Part of a small language model's weights.
Size: width 512, 8 heads of 64, MLP 1344 SwiGLU, vocabulary 32768, 64.7M parameters.
Architecture: rotary positions, no biases in attention or MLP, untied embeddings.
Training: a variant of Muon for these matrices, 1766M tokens.
MLP neurons of a small language model. Each row is named by its layer, matrix (gate and up: input weights) and neuron, and shows model dimensions 80-335. Each number is 500 + 50 x the weight over its row's rms, rounded and kept within 0 to 999. Numbers have three digits each. A neuron's up and down rows have the sign that makes its largest values positive.
Before each neuron's rows, "fires after" lists the tokens most often just before its 100 highest values on Wikipedia text that the model never trained on.

fires after: " the", "\n", "|", " The"
L4.gate410:511462555559509521602421473458485475571424522459485526378585470504495473519518512506460495440488447515568491509462456567462480571483593473519436595428536447507495536480483459468490377593444445497572453605490515435475507491524459530539484584516439517554532493541506554488423374477533502521541550487515510474549466516480556519535542549539530572520543496374491575551500585542371468569504585481501606490483521495467526514622540517506485606517485529487522536584448436468547339427392449549462514525541590511447501465521499516466445571490593422574514524468465470464542514489444411539502446519461545426620483518468546560542528508496490490460516491565497467527489416523435545476527439419512441493484562554457472515454471524467420541469511532480552532547527486579503488449449572
L4.up410:524380554575474439489509553598463548494471565573505558520524438468519535658443541482487519553512514484498538499548471431455569448477526546557510489552531486498511438532473460572584505451444461488468571523513427447446520484502444562526582532499459576504499538536487433477554506462520418501528384521463476533397605541494551538516524553514509519540494491528539493484546595567474474485532490448501578472516424500530474475493557480494530486569538558468508516398438449534586458465565452484431440527517575477365480558434505463566430464507546501550600492517414572458468511544613450497427449533506564414485514486527554525488439549508529403548480481518472499436533488511464504484542512481515393529448442499491469582552432540435385532489441572490536531479487485528478420516414581

fires after: " on", "On", " On", "\n"
L4.gate1047:381398453510530489454456444487486545413460505574549615562433479492428544615525485518565506638561493419530467452396625515489412590466459482517475558461583496489512520463484426522456490472501462577435450597440488567497547470496514535498394486534494536514476535435499520403587544550543581498641520525476471495429492408473570623456587495470545512471461546478363482606549524581397605486484472500394462508514492542453458449450503510420452515543470569543509485505436578470560442456499538464602475473410483560438452456481480394561479497560493548523509383496577528470396520467520523554487503510474555582457489521482516561483483481617532472458447430533573496455557556484417449527458499523544575542513470563459477570519556540438451495518472544525515546527580543473539594496541484
L4.up1047:478500530558506577517480524477508444469429463458535589477540478463433536466485535562635494480522503381581390496465481444463473593515521497441565576435480481453489533400580447464467526484460473525458375550514560416564506539526517573441468483568533480515552472503602514499468512490441496477537560529537506484501514493512547500539435505487474466406485562529625501492576463542354537470449497496429475480455537592466507487522561449443533540511494497585456496483588561505552605626484535466433472539470401477514520514551427497552486495537588512508474513459542462479544550499440496563564477443423502473527519477591494578477530473495528576473504523486513522446406606407508521533474462512564534528415496397535473564497609537475473510526551393554453532449550519501474532416543381

fires after: " |", " 1", " Win", "|"
L7.gate1053:540494479501483458500546362499505502577497414536548482551478517553436562584533474547467532554543554434437487436587511503463545535514461475550470484551544397477462487515497422526485415502478407561509485485527508458422494447570543581532500467441488502497525471467496434421527516446552535526500387475510527544437446513541482474462441450495491483527514400441452508471502553496403518496453524583626480417470466481469385586594498474467514534435565512532520537466488475477495516599534515519579473511449482474479573554467579409591556573417557498436473466468494513545482430495545478499548444480516542610490586531473496579536428504472498576469508572452514495521465601591482535561605454426391434564508384586469462518458430527381497392470433544523461535494455519518534539496474558
L7.up1053:480512492521490537479436502592463506482542484471405479492518513467476454465519452476552480414547457484514471468392516520438399463446492430505472562499508481412527519505387469580522435476583504500495458526551433451460471494457493466393507471526559475563534594608521549486496550539539499488487593506526535412550555472445541576545472488454521578545507473469434542495449517588513495508454470441521557510421565398505448494430461420517464537474495460371492525489486496571420611389563545449490526459497515424577510437481508500502472457562523578531555551551443526486443555530423555426524570584464467440580506623509495430508495447533551471564564488518458457485529509492454487507461423556571553560557499521538413517520561511513483576453510500613547505452512538507493403451439475

fires after: " ", " |", " Total", " area"
L3.gate39:419572459410459453514506497427440398584463445432487624432510484483476510540488543548489473457404450542440560507504561451484551536626546519442549532492582438442536477570509450570526616523519495467522472449519475425544473382545455529522539405549484465481550465539530532573526484438496586556475516592518497468553483606595517553479497566532491482405564536487474533458419479451452535496505466435462545528499525511516527528432508540523516497493495441613471417449570606486524529468528447538504517475580381503473513620575548459548550544420460522504483459527463569527536558416463477542435450575505557476490554519482532430465551491429545606541514447442553493438454498480521403395370495494510490493445510525527449496427518525448553522482460451424548479578471514455470454569483556
L3.up39:387451468486457440482521592453446493541556579549525543491418509471425442404518554518434476491554554578490573538455449453486420560475494444535480562487409514420491596578539456520441513493453500520480498537438401557465518556503502478483603498438519553509470540489538527478468503474473591566496509546470457452467514505462561585445423526515522373555494413639548506459575488484503503441539568405542508464492481437591470477482473492488545637469466547492537506507467587517532475470382484453471554533486550547493474554437491575475443465575513482510456467447515407567482429570469534527521457488545516567464510502552514464479555531518604474508525465604470508537420512524404522548454545527546409440539323537480459557557465602434491586517492552513486475548609460468561493497427456

fires after: " on", "On", " (born", " |", " ", " On"
L7.gate799:472413498571570472530482442519424445427508507523481485533453489454478526533499407431460389449422509530564533475484500498513468472450518418544451559478557502433493589492553417585468527461507459477483512440422478560425463500571455532438498479506412421406510482545510558507555482518480488490607465610510383507357531466483410598555448538479533488431462462517415463552485467525414494461509460447560600545457504488555509460531518488556509486436516439556471481444526525475488541481486489404540554447463585454575604486454452456555516517489497504444476561501487443335472547551479500643578481481552474443475488519599567543521449460494549589554501495481545443525399497527417406578392533512510513559473567532462543610513482529516459546517500490502488565486604504537537560532467531
L7.up799:539559486455520566415476558526470487429520528527502525496453499535467505515430524435572408490454528602491493513503563422549471521532491511505524552449538522388443522547501493504498484552540411533436583505521463601423458445487547443451523541465470529477445521455436473480578514503459487505522484472513457511423493537484524565588485520398470516458445484572544475554500496504391551454505440520525566540553459454583460567431524499419403479452515476595447479487450488517385551517465485470552454465487473562500564489539422490578457531389427478513512516519531508438462543533428433488566417532514436465449429548599475500370500435457458508557505497409475475491485532577470440418462470474540524469621514529381554509443398462584429544458435427563478562532586482523536532449464530

fires after: "\n"
L7.gate123:440442608537548523554534572404579525533459523462513488524480439431497556477507530547388393483437565569412522513496476459458496426518555471544397525618508504516523511432498487462380525464452540463492509531506496500462440467533469516558499511501481511505533461558536558463531566427552475547472479442508422452435489434545495423503489418532447472490453507572473526534488444486468492464460424517455482458492553521512512526565496512432500457489481501524564521560512435479480507503528467488432470539536532510385589538524472513454509489499587522433561400502503490513461431476431404414481492568421445454503545508454505585479497537547457445446600539482519491489526404485583466561416507430499574538490495491613408569484596558544558528483548464446497519475516443470535464463529479
L7.up123:428578428473509428515563515492541578566471495507558505511543440430538520432444503477462475478564443469506481517382459493513569530551563486530572527359562425551531458541418467567431512561495532484566454519551463471470424568532498507499480553479511498472443495451527338542501513391524483586574547582512470413595507475497529501573555485572546447529587529532561537450418467469584500523614475503448544444490514479582423536530466501543497522501575463483443557558455442515504522532508712538473581527558485504516511297500481329611502541517476435480500496450482429617403501512621540523434624487550539485528484531431544574475563503472512520491445496491498408523549578543454435462558577406578479464439437489531518510452517482467470482523534529532489432531443458513519509538482531

fires after: " on", " On", " off", "On"
L3.gate1106:505543381446441525456474482575530485498450552473573502489438448475497434542540503496493404413468598452509496502464491564455591502424543454485501560464531511471517496568420556536493529478491501498468448599466446435472518505516590449466412521537619577501495503488475559500550540577545506582612458480482454511433543532462474518552511508497470495538568509484392461568556453592499472456503504421520576512455520491561470534531456442490516438574577527483467464520526527456507418450466566499620419503445572495496552511569499463582530477528518526435428496552453513430464482576571569431495529454569585441605424575543530503476463428437568425422560382582515436554466584482570546542428472531504511423487461550448596473555535447409470492427533505509480478453446508605491526510448596
L3.up1106:451423475507470467573502498555480479386475518564572464624515470472387432560545488504519420512472587547442486537476500570563509462421540483513448439470531590378441458607555547467477547533422503499485508532474460502492518500449457568488536478535522472496547464427397483505432483534530649512544501490512490463411402596410474504445568520544496459479468479535453552452490534486517519559601534469451572496513510528478505479568593413503528457467530540510436455431665446411492504547486556458456539511466528482498463528484471557570504534454416453454507456562409534496501547507462551550564470385462467527473515577576467481515448419384509497560386458467367609518439579480486535532548480580490477435541436498457563550602527549457494432431433568559506507517371576424447557442531504

fires after: " microb", "|", " bacter", " B", " the", "B"
L3.gate812:534494481456547527466532446499522555504553578555410497554461443477524510468532500537546404477496458486503438485481401525498481553490457529467527537497511489414494352557493475423496575515427413504505595461386436500481464504566544546493542481560455464465420514490503551505542455481469482488573514515421483468478526480521516463518448520470458552476471512497511495440460569473562584480566583490535609533508512493552494497485416514421438500493415427458488429532513527505533506452429523485527401479479504510523480446573494567503576549497601521408407476527522422451470530546565567449431479448470533611571460469437520647530484470466542446477539520535459443533512526470541478443448472516480561421496483511520486525572431498420532536479561560513474442491522532436516413478550580
L3.up812:568514466425499494500579496507506493390463505519547513482475520497495478512492565522565475519484432468474455463459513498371503450524436433456532466540478485589529457565457459434564559480528577426512551489509482399469472487517498507575538484524411530471520576450528396586523439505525462510452562461558458459466590488466495483522562518464447455374501417548512493450488502530504524424456514512478500499518524460515536511495483479541561531564520532470480480520509546488522430590469480515498540422560517524447472531413472568430497578542478453559618495449507525566434489342551537489430571544451493552510434504455488379448497456514567464497543460443504503579492533584537485490531457500498473449576483474467439440497529504502478572467563444484521504545520579529574455516531444

fires after: " a", " the"
L7.gate460:484569537419518528502464473523590534551449494504455519456592466466411492534510540519530500509579599437542397515490453565497406510441505462545573524496555445496553463427516457530571532497476416450496569557474538495468578521407468485519487492440510497436491578509488539446526527498488522521527527475559574444597541539461455598515419554579497454504450558471558358480517506463469483403577577429563514440591463540544563527423468419365454495468482541576474512483445456572470439456516428544442465512570390560513549467497485509459506479407456417409514641425396463506447509511538508493595457457489522469604487440445547680482523532591568558517565554479453513519470481434486543484512545503541559537475445515429451489471517499544536554459482626452569480495510577545502472473500490
L7.up460:535500493561451506457474467505477437466511529501510595511467548481473469463441530417526524531468502468411542390496510508482577500527529531481514546541486428473499529509475437507544454536490446418489554497435519495396440465610576500598447448413566507528524472534529490553474552508459465499532517553511474497469495541482500478418532493506499604531446623604520499502479503429496442462542470471539486480498457537519534493429431453435520475462410566515478447531441480549535577397435469588423413483518527441487533509548487477537482539484462466526516409545526554565521433514495478450435546506598541587460498506512547552521473486607569529560484506639464502540498469432512460471510434537511526437475403476429524527524483494570430487466455533547578501482543546484544426474518553

fires after: " |", "-", " 6", " ", " medal"
L3.gate1300:502490482531542507540500530483437530610531471399456393547445463456501434495462549523392426441501445536526520543504532480595505551519370512507534448588411528573437450572528465493484460543506511504550493470504580554564461427561442446494638522504525553531576520462452483487444446616425574444498547514477441427434644507443509544455470595409496450488509360573495550571420490513485438473542479416466523569400485513458545481402543566487463486484485543440511455505565590597503454509523533386500476507490548427472523507481540468516604519470460470584502435582480452442514539516521413484498557520639482510471522509483505495483558489540559522555556472467469521535527481559454488548584485532489542485404548559518398437512526443476422448492550488483503492476513579494467479481487440
L3.up1300:562422376459562547615496518533518481569502590469472422513454478549552523478512507540494430510535435441525459410437583469474535463505431481541480489481512465502504570497531421436530477514460478457518451530493453530511518521483525408486501513553511562623510505503495563513498563622488574485485562562496583571442503547456531494467552423353475515554465361541473506470522622471556404518491474561546444452544430573543459462513505482529473503553502540553552497406502644595505451487467532480495417533574493488603493538512501527456498476527441552457508454577601517560494440544458605537498576496518620457501434536507542555445530475512583469399461479412468462553494551518469481403552505482501455520454521494522455563513544621554571457443503477398486430436466520531496484525509396

fires after: " |", " microb", " B", "\n", " C"
L4.gate721:501501465499521504562477531514480573504545478451465434445494488456471577509462421537463528531449497485503551489513454477442510367446488434484530554503528450558511487530579507524578453433481573470482470498382537546493445533536474509492540605523495564438531448574458478537523494484442441490438458487461444506527484501437476505481516529451511566501528527610509569491429443515493472471420436494444496465473463505519494470444576497526422545456416447498447518526482458507429513410432432459480631546494450370514537464455435586490536524550465441497457396466503433492483500612391564503434556470564478571602539550571559523403469564466577499476543421524518455552433562459484523456535539495463379343457602459440463551523455472550499602502479517393461406467565572516509555479501510
L4.up721:551642446512379535513449546604450545541564531419477468538530526456581438575544451477511469419494506489496468503558517532520513491546543446495479574413502489580431552541540577446473522385575486477506437529489483543500405556589530431445569427542495431529524532375468515479488498547492467566553519525567402535483520535519540437475490511549489524613463458474583592426513524503519554437528535496576522477533500494569475505530514439457526422530463552502465475508452565508598462548606533513516536464395417450492530505462416509472532547526508498532495437398464493588461559474529467534384557420488508520555448430586518457467491535547522498538510462439474483524432419565494562499508516544446573527570570508526438521511456418565370463459470458481480533591576497476541477519563443

fires after: " |", "|"
L7.gate381:523470533468478498527491524459442484520535519487536501475472510432563615520543507572510459470606538519579514452448579493496502508520564456495504549468522441487547482569572432434417504504489529465532538421563532415565478479437438510487483547523499527504490455494578471480537421519437515482419429551461563462486556514543553449593448569465521633459530539522505498542501545556465442493543443426496493500441490512473555508495459513548453493465541453574559559507439573459468510451513535528546551431435452540489517517533475544519510515427471501460564516530524490568494443535457513453409500401424456530499474593586458427506502578422470516532532457452525438563443503448521488523578458455493455490479480488545460551466500492476418453517491496530576463467473471514487426439498393
L7.up381:452504523528434591493422567522576458436547471497459564524500469418575492487439509545520524624542493535606558516406533548462452523484523528478545568510482573545606461508539462465483484536532619459504464461401563498457510504489484519416511461595405497593489495502555457503484512525437519519479456550479458398446486501481470417507409413515456549513509504386453578566539444500447541551431487499554516496481438422499464510437547441436586585488623561539553460505622454557486476574402388549533562411487508408539490499546575472516417441398458557468507485493463514494476447469567421453486552497460483454541551556547563483571432484460451517602541496466491479549477534460509474556531520518537508491556510516461520511418556503462488596491480430577576518462494518490366427489511510